{
  "n_layer": 16,
  "d_model": 160,
  "n_head": 2,
  "n_kv_head": 1,
  "head_dim": 64,
  "d_mlp": 448,
  "vocab_size": 2583,
  "activation": "swiglu",
  "norm": "rmsnorm",
  "norm_place": "pre",
  "norm_eps": 1e-05,
  "positions": "rope",
  "rope_base": 1000000.0,
  "rope_fraction": 1.0,
  "qk_norm": true,
  "attn_scale": 0.125,
  "bias": "none",
  "tie_embeddings": false,
  "parallel_block": false,
  "init": "trunc",
  "init_std_qkv": 0.0244,
  "init_std_o": 0.0272,
  "init_std_up": 0.0244,
  "init_std_down": 0.0,
  "optimizer": "muon_variant",
  "lr": 0.0115,
  "lr_mult_o": 3.0,
  "beta1": 0.9,
  "lr_head": 0.00754,
  "warmup_steps": 0,
  "schedule": "wsd",
  "decay_fraction": 0.596,
  "decay_shape": "linear",
  "final_lr_fraction": 0.0,
  "batch_tokens": 16384,
  "seq_len": 256,
  "doc_mask": false,
  "z_loss": 1e-05,
  "train_tokens": 137200000,
  "steps": 8375,
  "dataset": "wikipedia_en"
}
MLP neurons of a small language model. Each row is named by its layer, matrix (gate and up: input weights) and neuron, and shows model dimensions 48-143. Each number is 128 + 24 x the weight over its row's rms, rounded and kept within 0 to 255. Numbers have three digits each. A neuron's up and down rows have the sign that makes its largest values positive.
Before each neuron's rows, "fires after" lists the tokens most often just before its 100 highest values on Wikipedia text that the model never trained on.

fires after: " to", " se", "–"
L8.gate352:120130080148103078123150106089118126104138138142148132177110180113113100118138122095119120137156121126139112160163161132146134110153135143144123130181107104095122114146123125144149118165130132104090075113089134115132153084081163142164117107132151149142125144116120074122146122140116123130
L8.up352:153122149127086079115160115160101118096097144103116106107106159115146138121139154122094153158118111149131136139140153108135079172149169167098151107129116159122168145131127131108132170152148155105116132180124113145167141128123108116111111147148159132143150097142130123128119134136132121145

fires after: "z", " to", "s", " res", "as"
L9.gate26:115173165121109136144118121099109120138137111153147127146151148125122120142108122104115125107148136199142106103169082154135143083150087140132124137124116112143153152143135111143128132099149128101141131121101088126090128138090140125118098163176188143127165131118159101154136134103124135119
L9.up26:122110126123141115099142110122119113095114148131130151136135129095113136123134128103150087107088137167137112110150121145125120131122197139142127116126089097122123068146088098190151159154133117100115092150144137139134138125108102164113124112131161157072156134138114132132115146169151141133

fires after: " comp", " f", " C", "p", " ass", "oc"
L9.gate328:091159133084088162160121105145163100183152123134111100122118089152172115101122118117112137114137162131121122150119141142120094079161148123160106120103164144148135117160107094105121119153124137136115109106142130155137134142117138136137127105106107135125124144110116119109151109137141125112
L9.up328:110131141109121072111118162102144105163108147095107144127172142102164133130115168118122152136105142117088097183121126106134142150124184114090112121113127105121138119122139125125124142126133146113097128122124101172102142120103179123159115115135130113160126117124111112111110128140163152117

fires after: ".\n\n", ".", " on", "===\n", "On", "D"
L12.gate414:085165082128136156126140151173137133177131118142097123108114120160101120095111192128142123146137115168152188107123102117121173097122151113081130146113177088170103143124141125120119133156157110131138165131103102133108091107172143153125128119130130177085121113123141125151148151177147124157
L12.up414:083116130113146087142110112172099135127168132114141121131118146109142176156136120098161172147154107117090113140116145151136127112154167118147146115115095078110118123161138118165115098135121139157104161170098129124169110129105149125148160158140156127111152126111128129111120116194145144120

fires after: " pr", " h", " H", " to", " he", "E"
L8.gate63:079156127121156121139121114097138161089114142174132122140102141148155129126155115140090124119113138179134132134151155134137125130091141113118131149123097074083167082152108114148092151142159158101133108160135104166159138121101125139111114102122102162145138126151111080113137153128128146137
L8.up63:108111119132115125163144142144105118126108134144138113126134120135167120147156125116116147169106115128118144110135123124135148127089141132110107151166095110129124116136099149141154142107087149102143105122138141163169120097147107183115148140099097158111144143140169116140095175129101108134

fires after: " ", " v", " on", " f", ".", " C"
L12.gate383:107114072149145120096180130111135137145142160131162124139148126104131112072171144142133152165110142142128110096158122130121128101157135138140151142164173086149087124104166104138152118104118145138163116126105102152161101117156127109123138102159132119124131119119162130106134124155149140094
L12.up383:171147080108132152139131124156124160098137126118120150119091115154156119134135107116168151135119155098128158115083139141164124155118143094098169101140169077098134111124100165086161105143135133142151146139124136145086136154123172112116151164148102115144132133143155113122123165151129166141

fires after: " d", " D", " sh", " l", " con"
L13.gate138:121124115122076162097149077108129147141140155085099119123143133119147132100112092140151131149175124180091098154087136152130191107152127160130117115106119149137120120127111184111157122115123110096117113133123095174157140126131126128087131121134150126159137113101133108112108158120133165136
L13.up138:098095111097090106124155110122128152111172119100098106176091128119185103117151111139129107159141133153115111157116120146107116146143094116089106131116090158107123091104140131101112178134115166115114139154124144112124167143124170142130113143096118159135140095172146150155091125140155142128

fires after: " St", "r", " st", "st", " in"
L12.gate203:124104159124122108187146136129166112074115115088144139165107143168154109136144173110144110124130156131118109098120148161162193106097154127162130154112126132111113176104101120130122113104153118096115090113153140142110143134124108123156100162084138087186147138082159103110080139121145174164
L12.up203:093103116126119129086128157094145110128128115152136156148188109114108160171177139100167182110116109153140156095138112101085148140114131087095112107106102121134148136119102148116090167102110166089088108134127140149135153123138133165130129165134108135122124105145127107140128137140136090132

fires after: "w", " Sp", " B", "B", "b", " Ab"
L6.gate197:121114151142134104129134117123138123152104143117090136141073107098131153154111139151174117147128153101102155141165156123113111121111140100133114128131107141108150110157106132163127115145130108140143136141124166101109157121124102098088125111149152114130126153107114119139138135149152192062
L6.up197:098114114171163112156114106120105127137109126094102129160111113102128129117134143146146115139117208154129143114182151129127109119127144137122132108141140131117136122141101175180124128141148081131120130145138153094102135123156143146178118105153170145120138136110133176163130143147120089103

fires after: " B", " g", " A", " R", " b", "B"
L6.gate273:110117124080126142142125151125123148132116088131090105153114123120141141122140113143119142130128135109118149128119137136116166130148160124132124170090194144138116139147114147141147094139167115130147109083136127089123149122073127090113148106167138117159149114152104122124142118091090110112
L6.up273:156104102171151135121123097137090106138150107138151115115107135151142124123163131154159116146119094139109125144127128134100080092130163145135126125145079144100124121140093133134117151156104128102136180159130118093126132132095127133131116134138109121159115159138180134138144121135133111099

fires after: " Gr", " R", " E", " N", " Nav"
L9.gate106:160149128085141127142116135156182109121150136130111132161133101143138122138178103181147095099191147113109169167106114154144131089111142107153139124116134124130202103146139118122099146103154134096124133116173122145140159133156143089146100102135122120126110164111124057110103118141118108123
L9.up106:153109106183102124132121108101133102157088086137129132111125138097137165129143121122148123128164146108124109130110147127107114124103163124138102140162175138091148168074151089141155165112129116138131149125136151123096118126168073118101140165106150192129165119121148086149117119084114139113

fires after: " p", " M", " f", " P", "f", " sur"
L6.gate412:124130107063156151138088105123135129125091158136150126170125144123146147153122176181120109126126166088136095107134154107126140154108142151127124109151126094159138143104116147116145154127126066106120094140122124164123130152112115109106100135153114127131158145091126102096131087098128103156
L6.up412:123098143113128112107161126136128137099113145166122127140138118138110163120125134108152090120154177121149100108123130144122123141126110119108151161142097110176134128101125135135156102178095132164125120127097076106134134092118145151124133124123093105098118105156124134140133151108112149177

fires after: " mark", "it", "erg", "tern", " R", " Mark"
L6.gate192:134102110136112152159135143106137123124127144130111156139139145125173145124116099083187115184101114124135152097081149139139112152125100100092121094145152151131139113110133119109105136117156126174171153136101140153142172139124106165119123125169143115156111090084106125099171130131136120080
L6.up192:133081141148161106115115175131153118107075124149139147097182117106104127136136051124148084128169112158154139135130133134156155128164150131104143074108131145152157119089165117145131105115106123104113131150089123120146107162147101151147124089160149135170147109099080147133131172112092138080

fires after: ".\n\n", " pro", "if", " trans", ").\n\n", " al"
L4.gate388:111115132142144147167095137119098196140133102134127141083103129166113114114117094164143104124137070132102053132099142129125102115131115085140084123119114160159127147097102138150120139143127120146084131151053134086117129149120133117115107118093125102108129126151146119143115118124130152155
L4.up388:116098126146125175143114100128123117128123132111098117138137101125200119118120123174143101121120131123102132150123139113093111151113128105129100118092107157125106117175073147141134130147135115102104121150098142126114115143130151079086118128110151136123174118119086179101158136139117115142

fires after: ".\n\n", ".", " on", "\n\n", " On", "=="
L13.gate353:102121130157093157138148131129133115160105131138103086107149122135158141094163130152183118147152128128162112097129145181130133144134153113107097139094151149145097146173169123120154135137101142117134128132086161163109107100195158099101153155140111154162113139107149148158107129145143129114
L13.up353:114147126147136133169122097167131112134143139129148155162092155088174143151117131136118148129127125142143120136119137098125086107126111164094106105093125136078124171136117164099163082129129129105134115145097128137103188133149093088107126132125109103142118126094187103137149163140137162156

fires after: " w", " W", "W", " P", "P", " Wh"
L4.gate379:163159092077123073156135137127100105131116112116139115164084154160134130160122141156119133122112152084150154127144139095102142129117116131091087131098128092159114133161097149140146134161143091103169113117128143140107115107174119125136109150111110163079142115110153117107151105140128164128
L4.up379:160149144092125098125124128117139109114147146121170088142130107106116138115116137119137088100129140114101087145140186105122172170104072120166160139160134118168146148136108132092106119082122125131128121139100128101163129150115153140154103093121134134158116140148151094121136127148113152143

fires after: " f", " F", " the", " g", " s", " Sec"
L6.gate228:127109149117120139154135134106126126138137115150130110128118125166113134113116131144090169100132089085101121152104104165110130072103114130112098134101116110104132109077133127128159133153122121120097128129143117149123166153127167103121083115108101087097086096082143110122128120125113138145
L6.up228:124120125103125164122117125108112110168117157105129109135125064147135131106098034125125120180148079169138130142119134151140086111131212152137124122133109164140137161111157118128160134067148152112155155138124125143109119112105145137100105119171141111139105111085131155126138097109122131127

fires after: " the", " k"
L11.gate291:143128130076080133141144108145136150148112102125125113127109148122190140093136119095159131135132094113110105125168094138135081100109135108127136122130151169118148123105124154114123132086142084101146119120134160152134119143112160141107122116155099141112078147161129090073112144127129142154
L11.up291:109084101115154109119140116130155121141166131094164102129118134143181141083098085140085172140124081146125179157122142115113110200123127117162122111182180152142149129094166130114137104134118135119139123118155093115114156138138171120101112111170170115143134105148138126114094113119151091103

fires after: " m", " M", " l", " L", "M", "L"
L6.gate32:150120113118135150176105122107081090141126142122139146084120113116107130133155124150157095135102145135128140123063131132122097120162127127137173144175196131139121148137106150114137138174121105127110110123192119101107142115140077119140140141121136184179161140123112130118105141110170115146
L6.up32:084137127113133096127156136162157151096145122120107093119134143108130119130153126119108095124196113077178117133147159175112107190151104080133130120122146172142140108132087153112164131105111105129098093136126077142101119119138103100165096117120140101118114165152104134162153168116126139122

fires after: " f", " d", " D", " bro", " an"
L6.gate209:161147155067110089113126110160117167156156156134109093156133191145108096114095162147138169098128109134116104131110168140172166105113119142167114114097145141140114153137118154113125122115113170122107084131078138133147135157140130122152111142129128106114086115115128126110141103109155132146
L6.up209:143123152141111174084124093162146116174130129156100088157083129120149148153096088119133082129117155118108129152090149159151136083136091141140148191097150126117130086114103154142133151115166136103117119164142157117124109093156198153158130096119122115140110122139159149118106091104109181102

fires after: ",", " Sw", "and", " ph"
L9.gate192:149085133143153131134087180105105103149134123149105121137130119136122142092116120098104114129130119131106127099107099054141087143168136135122121112115136207132093127149152084118140122121104118071153169169141139165137155111134122166146107114109158173158129173123143135088159152133120135114
L9.up192:144108094127104133111123147158127170123101144124139055130131098119130127094144148134051161110126144124151112157157087144135167143151125123121175116162150151139069108124137096130079099145103126186126132121089128118136108147103142104100174129130135136138121137104166110136119129131146100100

fires after: ".\n\n", ").\n\n", "\n\n"
L5.gate283:114152119111107131197091130166114168151135134089080126135109129096130126163116135133149099126115145109098112120095112116081162074160146113091161096086131161107105124129130143120127143125083094103105083169129149113147137183170140119104150143130169136142121102136147145134113118127136099156
L5.up283:076153119141149172129142105142112143141115138132073149120115096108161141125149119148147113094163152115126135126129122133123092099135141147131137150149147152123146154124088175133144130155134127132107039128137147129151081170074078068153115095113111130113166115116147159122156101128179095125

fires after: ",", " ob", "b", "and", " "
L9.gate250:124104138156154141127131178113106112132150106126113135123124125110159129071135135095120117108147130112145159080160150131127144128114124153151146125141110134176126101095155120148138136129118099124166099152116120097045144124125099137177113124121168117151145126105140139150095163130174152113
L9.up250:166112117165131121067109153082142170084117162146095153147163107140131147135122112111109112153087144140106107128195112101142128117110137146154113123094079118156133100155133084127152154156128117133128138120132111102103118191136130109099137127133190136138112146130138083159124162103097088142

fires after: ")\n", " v", " k", " p", " T", "\n"
L6.gate182:136139120104104142169105129118095108151126123118131124139100119142165150108163126119142126126142095106159135157131106111114104157119141156129118145110178141156088114150128113147130153140088123075107102143098114140149140085085175149130123163148080107115170117096178119096150110105160187123
L6.up182:138105076109123109153153147124111144131122125114145101066108168142149132106127158117116121100094102099139090151114135085122140136076128119163154174134145145100134145165166121112093158133118145127142075120158089174129102099122123137129139139119161080127134161146152111137149169140132133144

fires after: " l", " In", "E", " R", " bro", " E"
L4.gate441:140178120131110096117126156097134155117121163137165132131134142102176142130163096115134145143156109126098103138119119110135169133111150118086080118145190133123151123105144145115102143110107127131153114100125118145182146127119082122137114149087136146162110099130114133140138126100124138143
L4.up441:167136143131104117114123142103139128176116153127146156127120115116163138129150131098109133129121118139106101138118176109137100103095148124106125107172153128162148146050126137097134156140155085094137116113143157147140182115150122083138150094133158117147116123118179140138173116087062116138

fires after: " w", " W", "W", " On"
L4.gate161:130096132103092128157137139098085143111113139111119133136083134107130124145173154144116103119144132100150126149133114105129183101103151126125143095169165145155130133112134130097153147112126137106124096081137179120147091091113146095161098113169129157119112158156148126142127136156086114099
L4.up161:154115154096114127138131109138126173152154130147127121178120111104119140135145142116119088095145087087096088137148137093140093125107117099140155094148133113126087121140152112135152121121124166115062137134097190149134130160110127139139083145153149110116110160119148133142126119151139118114

fires after: " f", " exp", "f", "p", " cont", "le"
L8.gate304:109139134126124159133156093110154155123163166095154095171136133110151134118086121105148150131125165134111131109081166133130099119159125183150104101152163111113163147173143085101147103096157127132111091171129135141120122140151147138131120143150113206112133085096127116132135089155108107118
L8.up304:120109160101130151163102134114126141111097146131151068138072105148186151165115152165131119120112160111116080135109111093167101147135140117128146102143167113161186147145146144135162077168102109126133119103128093132112143141095132125094112123099123114148146117095144146136136163118134137094